MLP neurons of a small language model. Each row is named by its layer, matrix (gate and up: input weights; down: output weights) and neuron, and shows model dimensions 0-159. Each number is 128 + 32 x the weight over its row's rms, rounded and kept within 0 to 255. Numbers have three digits each. A neuron's up and down rows have the sign that makes its largest values positive.
After each neuron's rows, "fires on" lists the tokens most often at its 100 highest values on Wikipedia text that the model never trained on.

L2.gate143:122174069158107092123137095176080170146138205124167104152111173145103144121146140103056125074160091115087060095132144180127151146143119054136146127106051058163149137127100096107118109110173204120125153194147118144140147168143165107077100127152127099099140088137130087100145101132170125146142125178153094108086123119163148105127179095158097128176117158113121102199127103153164106154136099073143152191144123088098072158142139135079141128168170124159137138156160111087076154124165143
L2.up143:164174181131103085122168182186141143141120144108091064119162186128085156125149118146132142107131147140080166134142175141119114075156130111115118070162072188088101201150121087156121117143097156145139099130167129086091186142102069110050158112186130126097104066085121156112123147145121193077131141114164097108110144185147156117096094097109148087134159072158136178106143195155130118139073159104125102136088170148112126158109173107118150159154137161175065117180125144157114166137125139
L2.down143:109151134133084177104043146129160164149124141126105147140161103105164096071177089154102141090099102176144179126083115110152143156132105105123128152090085101122146105117149177124195149143117188195148206124098169132153064160159168080084119139075102145113157118171175100173168147147087117154076100139140145178109124075135152097187162165126140137137167128167135126146165154131086083199109181116106076108140113144089114172126145159168152120071164106118097097088154094124102132157126161
fires on: "i", "k", "h", "w", "est"

L6.gate219:076117078095135164175114120199104096115130082113190139133099158111104069117098094138137183104120130148096150066047149099149059118107095088077146169158120148111073134114074076073095086124151102180113133129102108114134158110072107119177094179127122159149104113099141116100111123131078115119156165094137081118138161136054174176089137112168120136149122147120113117107115163119148128085066152167111148207134107127154117150135115094141158077089153079173134084163134113184104143143159101
L6.up219:096158133120108121174161174152145110097167096127127149138126137141101103173140117129165105077099087132159110167111166088134112105142102085070144119137172152045164093069115099085086110055155142091127138079152207106121114123091138125088140056148148139174176108156108109115115153114095150111181118096149136074088132123150094144141155091170123184124061094162061075113128108150144154175037175149123160138116144136095139102137148128168122111095120059158113137143146149168082184114104104
L6.down219:115113136139100115053078130136164108119190148110103130153150141095089205110092096093131128106113113119177151117143122174156142141103115145158100193097113201184175096162059166161234173090160074105122169124133108081117094112168096133118171162098080168126126122125153157142109115149087131138192170069113178142163093088130116138122092126060101135089095147152115125153094117127156132189163100120047154090124134149132092140132085154101167156115107125153095117140123142108110130145136170
fires on: " was", ",", " his", " until", "-", " He"

L4.gate120:081109138127081151177129116117124111076143146147093101062193139140123104125152090184123133121144102104129132175082127155134146152142123084196084112163246135071177151112096180070151092151132090116072131111127150103159143049114101176106096172148198119116154147109079141146104122159134210080110135089238105150094132116124143098153128102176130106134089141139148102128131120128146141131121152110137165122125120087146148097097123110173159118147122123077114147074148148127189147124140108
L4.up120:181078129122135092189123078098099114169158170118084101090139121145143176088199085113096140137120134106084150095106125164129086132102091101127065107121169117133184081153128182099101152145123115054127143202134129143142154111144156094117138131122156110062102195110111123164157133176140156089118084117115108154146150113180143114062120138176086083096131157118096116126128100087127073134060220112218156095140132117148123118148152114160117131125146136086095089151113156126127182095137084
L4.down120:156134153115138118151137118163128140084114146116104153176140115130125053139098123107098147109116108114169129131182143138126099102180097113204139176134129118054124135037098065129141093097160146195100107079100072044182156132167126175149136118161143106127181146129095143068133158078073122221139067101145110109136100108176142122123110159141110135138142090118132197137161130152166163173181088139111123195102113141130138166118139108134138160110164124143169124082095110162146109084136172
fires on: "i", "an", " dis", " gen"

L4.gate172:113088074106130139141078085084146133136099146116149068154153146106147094134142102173170126132108103063150185130155138107099115106141237070110122132073185076105100074140113092152098162088145111171085174107146076140155132158112111137139091115138137117144179120133137115159099097167119134142110162158070142134120149180140158079151129126150137105123102018160087067088175131130112134099107140127169071097041092134177110124104134161140105129139129148115099126088113181143116136076134160
L4.up172:119097107071202097092137146121127157098096149137124130103133124128108157083111126104113150106081100114107142110111084144169129110109111121147119158103132104093103053105121113111111136193110151134167133089106154084123138101135181150158134129097124143120075174100175099134131172109081125077131122213141164133153132106119121120188112115055128093094062185073140149156065084099082123118157080118148174161111148134079115203126131075127136146156115200138219096130122132117129190117202148
L4.down172:119120131142118170118122153136143123098147185136114109125134108118186118130164134149091126153137151165161102106166116171121129093135151144089105124112113163165134204109136139133149130085102119037118173182138079164153159161133069116143090142181160151113145098112067136120136099176115162174124168101097080124156153090115101092063123101136143095141148094217081123092144156102186135187130119141084120121122097093156112124165137144075120078136147112146036196151142083199068097160151082
fires on: "el", "es", "ed", "ing", "ard"

L4.gate102:113096128132190096140094088056142103093151102123127104109159108135104147157143117155124101143101131172164196147124160121119130103105128111082146160159116046137142178103115104115140175106144134197114154062125098193156152103098124135118095118121171179097139173082075140145112115124135064128188147111142131159091133152072117097069129083161193103089139207139149067139110152136103144060192134097178147115098141102166143107129131149172056097079107170100149138126116153154113122175112148
L4.up102:100034171163120142083173133099139097120133061081108118074144107140082122112125106134083172092078154117110122151096153108102112096110167123052103132140155097127183182129123129145094159090141150124118192072096102145152117100141086143123153130113195055127151119116069116088044144145137166166142145144065144110145103135172112134193177076145176079137106188116119115135129120122138126126120138127165132140168150162079174139127151111113161082153127163117156196133064144094152124156140157
L4.down102:085102124118162093106089115128101129125154121147084101190198149140110080088120185164133165107110152124122144123099152124114131052145061133106123172118090081175135046167136158145136131080154091136125128100106087146140180177092134079158107165128094176112117161099126144138101137162110148125120178126043163128105116137100126195165097152159130142073086133092159134098188175174105144126135156093114126132079132087195137090140159120177145143109153104085110139153101205172061124110130117
fires on: "\n", " and", " with", "ab", "ant", " The"

L6.gate355:089096168168144121094106147131166117174120117138156163119130153130137122141088200142080075080109121111084139154074197125111115087133091085124144123112095104148128201127111153173085121127131107140102151138097143136134067170095141150120144129083165153130159067183135125126136168160143067135083091140136183105128141126109158123107151102146146139049144065140130092090095128098131165099163128091164108142106195086158144126208161083101125123075182070115155066148116105105089125157113047
L6.up355:122109141101133191153058171164136176107076091162131111119083130173158130135095154174087128126140116106177097142140162080150154042157161096132127140155128135147161131106128115142157111124184150099058126099157123113200099118113103134128143045081115095129179138161125169150055148143166103128071084133116143102116102138147159081127201112081173133168057071095173088157121093145172177132131144133161097166115143142113109135122128103117166123108155040127108122146110102153124109087144088
L6.down355:130179086144063210130103149137074082160162173119105075132132128115128090142194149154141116139146146153130109123125129151118164127107141163160175136096099207087162077167093145114081078150181061108127143179121112140143134128144116169081108162114115190128123167076131091186127115076124140129091147109184152097077175137110105147150124184118081130065111178140152117144147077121111112140179112105167167081155118106082115179134125144125118080139162130144098096143182088193162159128139144
fires on: " and", ",", " or"

L2.gate67:148102112096182130181145130138126121152102135090156135125146110081124142089110086148129161140101124129133146117120118137102140193174158105071189077129134129124119076198113178163100110111177131104106112083070118126071153172073178115124105116152108164156080179092151129094136097144101137125199085142156071133113175121122097190137124044116167145150103112152158114139134101202127099067107191141093106068154080090104085129148088128144110146116168131128136083136076104107120152133085198
L2.up67:154154139127095122178067132111105172143187089125141157123189144094123074065176142112202123093119113136167131151153104083081152165137122090106161062124162149094197096141129121125094148101126076091115048095118064113082107074132126108137134159095115175166108180112081109130142154125109168165171153164121081178108120130127116180159091129195129139150141103155084124168126084119127082098129129162140108108123071138127149110154086191134139121118199113136164152149133156133113099135131206
L2.down67:090147112114134129166059138127126121163126061085110131121136131164106151090087149115223137039117098162174096095141151115173179114067095154122081096135145104108114172109149104141071130161097142084174149176134066090167105104110108116042214157154118109108090119150125095175107082099082122145115095114187136138149067129113105156141127141181179122154155166132100120168123164076118104111105093124137161126155097139108163151150132119118144105107143130143145175156185121097127078166094117
fires on: " Europe", " France", " Association", " Mexico", " America", "port"

L4.gate124:150125093108099085151166131067083157117193147118156180107166159151137147132102168145170129153130161082128071107142154150111155084097164124129172127119044113141155114121114133105109124104157082203113192152109153132168075133158067093176135101114126100110145119153163132122184085177151116109098164144125192110128161128131158056107123129198172122115113126131123151121110127102127154125121120154133171133129095137117170109061097159078174173161144169130115179121200165126159070140045159
L4.up124:118156103150124079088092131145119207128158110138169085079202113154168134134138146099111147107147072099109201126106129193103157059157153070107156134143104129151128104125169141127143132115123139144142107157138137176127100086167140103129092197092138110129063137110081134132112167143106180080139144124140206120142149121105105146139184124092150134095131116149136117141165137133076132072123070150154117081122118148123162156157202114093081103152183180206145062119153126152057115178120110
L4.down124:134119137085086133118218170115143122073146116192148199103138117099069151119117146143156180164125147099108101143160114129106118138155181130148132138111112152130131174045151117108049111093098113162094188131112154140130135117138149198114138160130152123128173129171166113177079109123160150169155073118121141111135183186198119136094098135158107136098133188076113091086125104088098147100087154117131114128165144142168098109144102163101182143154100099097160171142170143114182057170173141
fires on: "p", "st", "ch", "im", "ag", "\n"

L2.gate167:125110154161134097208124127153090115114138152084098109104119094149186103174096056145167114124170121120139074181125152102114112132152159090137117105078157160097121122117159134093165100144127110118110087095106167130186198129097149093155115136146095149075194154128155128124114085153170198142081126134127139082155091192102150098152120100185148152186158120116119062109114093139165090133119180163139109189092098042137102128068135199150164162146164119096109124148124112148120157075145147
L2.up167:155115117102106094097150194161080179124110119112152102120124116147115120138081160136142149090179094168103111099104131129053177118136152084155060161167102111093173166146151122168179088115101086114123152097096148141112238084136138121136085181131115113102160151077105096101156173124174205183129138086129142132110127147102091170099182129199152132138119105082095126162159112168117186083156174123158127109109121095134129145120122101183133125136176101060111071162111155165142111126106118
L2.down167:094126158166101136168149116143143157101168128123183119121154119163142107138100099159080102139113130112150183132170200082143137143144166135145185191097138136164078102128163154146143115127100155176150090200082137121140094137102194095131155082140176104069111133138148169128096082180114141115121136127217102155088143092171107146152110168104143113156089135097138119119144111035117077166079154151141114161135106137107113126191136086140089163124107108110096140146090031089115151085081164
fires on: "um", "an", "ess", "h", "as", "i"

L4.gate335:104119115140121176164138090093158117113178121153118159098115166073108158157181069095133094143121126136152128111067136142147132158129130067087116141124058076112091164144092137092144105108187184177114093089205131082155117162103125116135109109148057145129109136117168141111188110122147076042120152187204078114139186098143119090153113170202101104110137110168169149151160134143146117136142121114124139100096205101117099121119096115090171159078193122135107131113085152127146154107129140
L4.up335:122126119138116094084159151169147222183136101102172107112119120129075081123079189103128093183125123080119097078138169214150154201126106150137166121095091139116131103168152128102177084125128124121114143140108108159114123125138106105134062095153108157130132142117117106178158144149182174117135134120131104142090123076092115104122186143154098097084110152117123195136190091147083174070153100126137154094192116104099115109127066137166136097178184151171157122119186124161173102175150130
L4.down335:156135076162135097072155151109144115143158217181184144122141096182084155114194155086106134127154089137079165111137174116139136117114160166113146163140083082163129131125133190189121090149141093130193143140110095119120133129131123121168101113146129090098088093150094138084143151118129082153121145123085195087044142124133124111143149137111139170152141171188119114107166147073170100152126156133158156086144197158097098115147068141128119134108159091114134102105069049104163132082114190
fires on: "ic", "um", "ess", "otal", " (", "iz"

L2.gate129:154159119133084149106173146047155104104110135096107109097133126056101118130126139082058156173112177115118125157112141128110068108148120138120162160211099176108134177132102128154154152145126208080058150166148143134089109169080156180145080147148134166166151132136129137107134163177124097140132151104131160119088113133066138154129146117116144049130095150161073126109144183188106132160136092130077138127090141113133084141120082123126083131207115100118137080149108120114216154097166136
L2.up129:133153135155072140119154129120140114150129160085040166073184118131172139182120159115130163171084190178120127180136159088133181060138126173141148088176151155093115129120132110134116160118137177082151084163112149143173170097114150106109154094112080135127120119195104172116118152093130150131121154139103174166083095095128167151027190102089151117158150100115142135115118136106085093145077125119081128092116118151145101096166079203097117139099092119141123049095168120115129122086131114
L2.down129:132084144142162101171131145146144082126114064148080130129092103119106150154136093143164096118134123145100127152100168040150124089164126190138139132205106132102097175118150131110080194181077110219146087115093076098110099154153133111155141130103107102123147160094125109154181090174115130089101105142139113127156151137141120103123161165120112161157130136114187156139117140144149135084155120067073151158220140131099143113128128105108120082171045111182187114118128153190082132097100078
fires on: "ul", "6", "in", "2", "ain", "16"

L4.gate223:092133124151070142136117130157141141182123115162171169085170105131160077138065140122159078099084149084111117096121187178182113087134127115122158153172068140127144139124116136150092111127125124111156106119102054159101161147156150092115114083096099141151120077103100137064102160123170118182043091167124169098150092174179097126109111083224092115142101142134148083154081088109119107172152119163140092100143111151120135133138190138076121135102071192152171114115142163125130178142094152
L4.up223:125105126145141144124110189153082119098097194147102119123115091088096134174088139135170055115101132093178161081131168125174193127130087082148110111149109079066162143147134162135103157126141134120141119126110138170083078104117136123102137134124162068116126085084153146126137155134076096114117167116226161088127108123154121112095161113175152131073140043159155130135149090227100099164148113114118108152098121147186122158165161134053195089141118125134131104132113154123052149121132115
L4.down223:089154187126069117157157205169131145159115167140128139143187080127152085151073090127149147134189173078109082083106137129126138066075137109151121150144104176081111153092104091132157139147122134111112100140109081144145137110113077132135149075180107097122121156081089112066128160106132078172068153144146153066130103178151095124121152149166132099125136081144115127117167099088103177147174076085146149126109107160149161138090120175100136212120065158144120087154146163157151155151101183
fires on: " be", " and", " being", "ly", " or", " are"

L4.gate97:136136090232135141156120132165137069091185084104147109155149123133144128175115065079123136112132132114148123158148111109094164088144120115166119142094118155144170120147118108194132120113116085053149149164164098162100077122214159150118169140056145102110156108177203181122144189109143151098084131135119115135144140123187156098155192128082096136192113182140085130095114056152089126112093142094131130147099120080110179166121128139188135124143119149151138095125123122147091100073136105
L4.up97:176163090159172174101105135165129095146165115123129067169119114098078096140135161183111178059117119161141120116100106173140191096148140085124122138191174097149128111148117136127151099178111068068106148117106113121137072116170145107111186145137168096157224101123132129080102155092114111151123108143144107113133145077177103070137169205075132127157078144119123138085120135140136098179172137097188114142119139135079092137134209146120157151139120086125163143158078127149106098085142171
L4.down97:077092160068058072122163069146176143085163149165116175136106126159114132117103130086135130175135129116103078135185091106101083094103133098108090107122105103114132119085157091103123167100056172172091066119136154109148156129121049114156102130146061103145094184102114022085139100093135135137168137114159160152163103123114131155077077081158112156141201115124100075101135135088137106057155129112136127096087088107136117148130124109142079114114129125155154080128143107141129161161126125
fires on: " on", "stitut", "ation", " of", "A", "\n"

L4.gate368:150130124113120124173135116094139102117131144072177085114149126145142167111160115078141144152105087118120141104125103102146123172130170098109144150124089111162099076201094135124072090116068166144138135113076148137161119110134068129142108114109129129127114161119113179123125174168140089179036079134111100112165116054170169159135162111194127117089032080192152111138113173143086139179108134198119146075107132082136168140069126159108163056154094107141164107151139158131145101173123123
L4.up368:116113111100085108119168113076075131098196203089158131166142073112091119162091152173185125107101114107154160116094122141171145093119148174107092098163153127176111142116119077093108160152096124123220159106120148077131085158105127131129088082074063054080097175128158138136145176102102128106074142209125153122128121130151151137174125102146178139160144140155148147133099113168139188131105168126141093075129056154155188190137133144128144126097126125147145109147149157124147152119094173
L4.down368:105131119135134077171124092154154118073100091144089158137088165157146119134194251140108151108048149115088069107119129135089132099135158150121128160133104079170220118130186141127127131082113141134126118112153184115110112094094115171117137101157096076094116153162164150143105183164104079148131106150070106174152106166133110124095161118169153128102140127168094117154136159130110149081139192166091086123089160105113079183182151132145191122116134127074149121096114146140133115140076090
fires on: "ib", "it", "ab", "im", "i", "ing"

L6.gate193:135200128170154186158139066100123094154144126168141145072083128149122151139153084161113126092085147161156136150056168131089146167118160111077155110143129065132133113154136189145131095145165128154122167167087172143155097129138127170097153135123147132141132157082134173093148173158120125060094186105190114163127130129133056096118067153139145174108092153102181179127099173148140150062172110131198136100103161111180070176125131173151129115118093102093143097147138101181136164145120103
L6.up193:119173137172152162143089138190106136166092097147155151092088135108133058180001154116086171080096122109167115147097108136141123102133134112103102117100139148156130172133100165132129093101137113137099087129134136116132069072129106098194117130142137127132201107103096057081134111099150121112044140105160164148198084087068114110167128154186115137089120204138147140146108121100087131098143102114101117071099138111108160126148097121124139125119170129076148119182160107130159109118183129
L6.down193:149098083077121126083115142138111113118107177099114083079163189164177150082128202113161112150120110172131080164080112130137166097167113124152124153176160127112114130132077238163116148181114150084150167166174111189149139159109149185114100092111133178119090121085111115146077164183095148124159112120074125090135131073194133135155136125156088147106156143131148088113092097131146088091125116100126137179150087130141059121107100175085105131131081163130100081097123130112083098088152131
fires on: " or", "ric", " and"

L4.gate221:145168115128108153114104163072162094108148088098138139109094124091136095145157164119128094179118163113143205097094110128054113138071093105126074094110103064144109127114104109154126136083173186153131119164104055120067130082142117135106087134108153170092166094175131120091127179141081144107172157150159096175131167116114144102132180116198149149157185156090137106092146106194171109121183097093081100093171160100161168166115128116171113163138137126145186099149141107175144104105097093
L4.up221:138132119110179129119145149103111156133153146136095131127177121120084137120128156072108049105090108102079153141147094104095108129157170112146160136171148093134134136085187091121093104182123168066152113147133080207071128128110108095162172139097129151118130087126115156058100172086096099175147129145125169195124127105093189132129132146104227152128110178101125099121061066155190179082164107122118091087152108112165121096109111143126139118176167148113163099122166121072097128120123182
L4.down221:128147089145167087094119138129141148163112082161125143086153129169108197102161170108122165104088162070129128163136174150128160126085126145107136072149136078115168121092092127138137174075103135130037172085110142092125135134172098122103105132098152197116144167108143122182182103169145043165116129160108138171190149120099136094196128097105115150095162120191128178167145186158128163121113105123127198187156084124103161099150132117142156144087138139090067121078159097132136168143118118
fires on: " |", "our", "ording", " 0", "inal", "or"

L4.gate369:131146112092125138102099129139191169098094085100125151163175139147140083105154106168131081166093135163110159078180154112088167219159125106152182141129136160152176092108150228109078129083161105095115164172086099122163167093154153112125169150120139190144144132089142163168113110209124155125151122138154174129125098097119110086145082148079140161099136116099094089100114156114137152096119167119183117122152160149104098160150085128105138148114122170132139066050066159176155118134110147
L4.up369:110048064117163104131075154161074162117148127104109120154146167151157065041099105075132141128152122125117117171110165088093155063133121138153136116144150134140094106136117161088146153161111132095076150179121119121124151180092120147172110134196077109107159122152175141140088136141203138147094180129132159095136100179124117166199109105134128172139073130094105104151168097201132134171081170095115100106123101138089095134172072150162079140099159143134113145131121199106135125118148073
L4.down369:176108073073142158125117135159149173037113149119126094102109114098115123112098176094153117114129110137154115122134108111119164203063156101110149121109131124162137188081149195087164129122156151170182185137102156119132149149114122136140148043162099072133051145120154106152098151114077098133143078156175144175118147084157161105151133153065112134101122110066149118129157099120127103201102144182094104093108187096127062139133124113132079117133117073116131174063102143133142129153153106
fires on: "h", "ol", "ome", "il", "as", "ro"

L4.gate19:101109110103096095108067127097120150121124062050160119134101043161196120159156158113120079122099102177128161194137113067138124096147086124068135123174172087154156106136110146142078165107103147156080145117153087124187139093162125077126113119144138141121132159108141160110149191160085082111142134185102184148172145164073158238090093144158143086187128114151118129130129138110069158138129118116080096084169126103119119111122122158097130096140116139123138150160164142093130137107082143
L4.up19:122071146118158083120190085145125125215159085103116134141176166109169142146194139147091175136083135139131089145083130082087129145126126151106131094121122115135132103130207127134217124168162121154122161114196179139130134060156059116156160145100141169163105138133160106166123127135067118167107111170112137178159113149093115164102123122092126115181120161162081186094161128057113086127127144180148111049157107164150131080124104128119176144102130094142111128185170144132141121152145160
L4.down19:086170074121093162136128085125110142068134153113051113085100121205067141121141130087155160125104146105145166135153134171144107149141108092128165159104202147123138158160120130122176156098146086136115141093150135111174114053139086134085145122091124131107138140099091108130128142128141196161128150111054115151116102107132183184133156141149078092043128136101180143175075158110129102148089112146128133185118118188132083113167127147117139101149078135150098139138048159118170130169171202
fires on: "b", "f", "ph", "ob", "l"

L6.gate157:163106165096117142176102137149114138148139071155093125098158109162214106064139108104095129126136127109090101120132160132077129157121125175126116122116131143129125121169131146116121134119137104122173142095145195079138184135103147184095089103112109069094060094112108075166174126121152148169093107120126112135136084108107140170105129129188174115114095124142134148161092120163121086132140163131116188115166057166138168142079079173089124140104080141094161087223060154180056123113157078
L6.up157:133106117085097122248062097117178114146104166158148158161084166172168100133100121191121123101172114062164105130120132166110090107109133081129156102164107107071132098175085095141118103125133117133176107098138114124047117108123132132143110137076140142151106116156188137117148141106130106080132128082127166138146094156195113143133185110119070144145126162179145108125127180118152112177101093088103069164110060143101128177091145108090122135107150085054115149154130136157111134110151195
L6.down157:113089136140114079164093133076084105154089089152136153182061148213071125152132128125150098161053129135137101157130063130133080145127119121153139110130110097099207146087082131100151095085120116187188139151127126157119077115100171131142101148060134113128151120132099191139143125162090174073106124143147148094123163146166147094108109182176149122127148142115123180151138156153120151157119188128164174114101104107171067098119110150123107214137112155085135096176104180139113177145142090
fires on: ":", "i", " following", "ri", "ab", " cr"

L2.gate117:141098141128147106186086104123151178110100134127062137093138130103081102144119161091118124076117059137079134140106170138126050220118150152092082109069082093119080174097108093120088093130138072143127116075129128099164115180094102083103179100164115168137157135078119098123144047131141126135123170152097094162101132171101110104110183113095145159115127143112090143093120140122091130105117160145116086108144099144136071108108062133172109114139143129085112155097125158089138106091190044
L2.up117:166148179116106164079114097211079160113129114149073142130141090105162134171167124088089169121113152151129169137118086140142094130129105141098139133095119093097124139091111162188116136196161140145147130163178099169147137134071126110106144114111124132062113159178052186164120167093136098054164174115098169095120091148094119112101132106113095154106113133080134103103125149116157071131159099117091091139129127184072091081068136089141171127129108176098120134070111075107140048164110142
L2.down117:101153123152127116097152154136120127184168107134148162123126143119176115110109112145101097117089127116131097053116148113072216108157189107187174104141187153096203121117142158106131141145096191120114083141157136095119142049164181189158122129122096100168121140101168179109164171159110133108105091095151131118184178128128094120155072135106100141118114097169160116184166093133156120169140159091134136164155141082148170105172142084103144104125090134207156126177164170078122147093084131
fires on: "ent", "al", "on", "or", "ative"

L2.gate378:131164138142089130085159222120081106136122185127165091084117124144131125166102119138159146065113094106114166113122127127131125067122174103180130117104135134119040147210149161166114149076128114132155162134158069170125177078190115095091107174104161146155130133140145099067106097177114107110138130188130087134107117094152147077138146097103075149123127167156099124109119171212100142155100157133163121095142117106089103105134162118147131154202135128160136062130117196122120079158103157
L2.up378:121161136155102104124135088144058072165159174148160132071093110117114122158098119089170168068128107118179134125248162118105119058157165141178133114075121114088107145170140108098133180136104164145083142096165109193101102112192131134124160152079132114125077162088186103135156095116061134112095141124146100130142195150111131081099179102092149154063099135127099115143141184116153109129102137123121093097152113135100122109120141103119122086152192148125109117165123204124106129177123121
L2.down378:108149149162115108088133040141075138121127120144085165114092108137097121111167113128140126101137174185139122136156102131128093069155122140120128079111122155102094104048161068068153177146118186115077142117121165190113083110088135212132157115143108119083093167142154088169147115142123156112154112045106161073171117141153127155142184141131157169072106127105096124142156108122143173136131138101065094110183149141127106162136158096113154205097135169116153149086142137097135180073176111
fires on: "\n", "im", "un", "ev", "x"

L2.gate294:208112141130152104076131151178067162167153183152104156127150132115107179116106115160148152090064158110130114127115086146136182084100125166214147187133166108048085155127160146131101137104128111117130143104089159139128163149185129104120194119120135085143110114070114118155134148101133044085155168123194122059199069127125107122146118125187165068120107127078114115096118113125149124128116129078100192127146133135121105123124129137063072151157122104142152087148130109103086100128133102
L2.up294:170124116143131167102126140127116112160167139113165123103193138111100143168138064101128142148121149157111113169088121063182168130197167148154158081075144082123156133189136050213119161099141083116126138128142133142172082144070165068134116139141129120127099177181098126155164107152116078096179104155073099120087100128110128116127139154087116087134177094140152142083142181141134140110157135140115145093114152089119121164155127124107061118163126152118157134145198143042187093173105086
L2.down294:093105156137121146121112097115155146107122135100093070151067117142158109090169175104128137163190105131131178091182143136099087193092098126096081106179113124157195103083100179103193121133127158105110062128148151097136147163160082164147122158158125140099147151171119097108135154141163190143110152142204151179094170112098102149142094155133065132161134172140135152160131121072138123084077143136169132127092145116104112142115109108187201084075159097106135145136105130183114111045136162
fires on: "il", "al", "ely", "ile", "ne"

L2.gate187:110131127154118119150112183136127151134117124114114151127118144074167125092119121136146188124072127116097110075160135111155036043100108134068161147148156128135177190131129180203171070127138134090081169089140152147087136164144196091127130122150122121116105122096169127077127167115198099112106117133135114036219127165084092153133151109121103137061092128150092147166091149139140172139138117114088141139151139069152120111125132084130139175110167131104150042149100158131134139142142120
L2.up187:119210134169122161134118142123152167107127102149117111125152207123078137151137139162132129136120132099120123111186168142152104035134146120134187106151107130146088158103089143155144183119084111181111149145127028081143108162080095187165051125086122058111070116134133082079156185139127116112093190143145154082166136132115096140171061096118132167100140113148157151154097125132110125129061097084130127155127111131112166176145132125064126106098150115167131084114086157141144096152138154
L2.down187:123125100114131170110119119153114090092169133129125138159166165151064151175106122104123099125157141130157153126164133135124229145134103123153103123086073120085126044103177089099083157147130114159202102174095105106173139130102044180108113134149142114178142102144113113181176108114109168123170175102145166172057117095118176149134079114094131101181154147095194153075146143135112097124074099120160094134076123184092145137108109155145134128150139124154133197100094116130150078151172154
fires on: ",", " before", " following", " to", " after"

L6.gate104:093107187129068099091135095079088127107153128132077142090123124121177140110103139113109149110129184140081104154163098154149049139088145133131134139151128099164101100128105192073162075144144130124138108075145065084102128141104065130161072083121118086123120072107163119141110162176119110147113130151111099093172150131152134155078156109089113082072106099132132159149089187152099160141067116101146163094084103144161118125102153116209140164161128146135115063148107170076149154186121053
L6.up104:078194152057145092103153123102135102164136088105124079085104126077125080107136102173185134091130060110105148134133146114131167152103130110113155141157137145139098169149159079124137157108110176106107120092189129116094110195182161120078139112090094151081117135174118122098139092130115117175164170123160134116157050125125077110116092178159168115092104138095093140132079144046051112159144152129129142080144139155120111223128114158119102094164104157104047100150152094146126124119139122
L6.down104:110114147143089124147093070129142113142161154176166177074094144167121108129153187145139157152146106188125057119115115080160115099105115076112092116145094145123139140140166108110116142132102154131126122165145090168086111117094116102171153147138129096167081120105124084103171096226112143161176135150110125106163149155101074155109114153103104049070151054208133114116098168099125120146143151184102075121081082144109183108108127062128141073157180110163118119127168139138133142150141057
fires on: "es", "s", "ing", "ed", "hes", "akes"

L4.gate169:099155127171166111153133120089109110120179104175132144092092145136114159183128012104162154144085167146155144188112137143102113160110116176130128186115105103145076148128153125171082125142134146136107102081098164104118084166110124162110190122172165179113117112093097137135167172118120178153197109190126120169086184152110056102107135074121121088151196122094097134077143149120131153143143183101134179196102140096126101163090132126149113143147177176170108129134082153136097142096120148
L4.up169:189143149130153170094082123115096163093128141140152091138099171114111097126137090146141051154123153144150205144069151109084133113140145145146101128115085071107158143074115167111089178100162113156091054105139102130143174121115120082133129083128143170137112094158123105074153119191123142144163091113137092107132147082128138119189135120135153113130206053144161190121133132121140141148049181118105147170142134096097100204118238129137116134098147124142124140108060110175124127126126111
L4.down169:072102144094107107166134083124144121139093168186125137086055147080123078140100123119118135156121116106073094154184125128108119152132081121092137165127077168130099111097118115153153170158109092147146079143057146125180105145156151124123177177167111135089136157090029124200105108095124162140140138135133165151123149175141117132071092101165101089096139159108131164114097127144195146180138126093133173173101100099161097137154114085103148103129186098126102142155148098196096200078174151
fires on: " and", " with", ",", " to"

L6.gate367:094109138112078138110136142109166108170219148097137088081087138110178106184171120149105098128093126137190157146091095100153106171167137143148167182103148128123125128141040116167132158145090118157161081107123196180145129115079104116138111082178103218111091145082120114112108167136100113122170137153086161104128074154105160099179156112122110129077109079144070196132122111090111169129167158154101158159093105155125118129138106147084121151119110135129030152135118106117101164155104141
L6.up367:122135176109104204060102175135087124123141045170076118123137164104101163134102142101074147139133106192139166131151142134092153134079181114136089097124089128168113125146140125162148147185092180137157104137129145129133121119153166119125148089202073135103080075072095139160112140097118064129139127162095116166114112170186086154199162126087158121163119150127133152103065103117078088090132087120100191161167150135165128083163097094153156131185072123173138141120133114083126113106139145
L6.down367:089143138142100131144114167110190152097140112114068092170149135148152121144162131160143079081176115133098146188129150167209099122170150116203163155155121184094098166167097106081149115120091162186073145117166120082130146138157102113084135133138138181112110205071154061108142170134130143127151114176093161145160088040164123163129110154099118100122193100084156167125133123108125091170095071117112106151185094166124066142116165131167144139129164104114147126124104133075119150132123119
fires on: " F", "b", "s", "l", "w"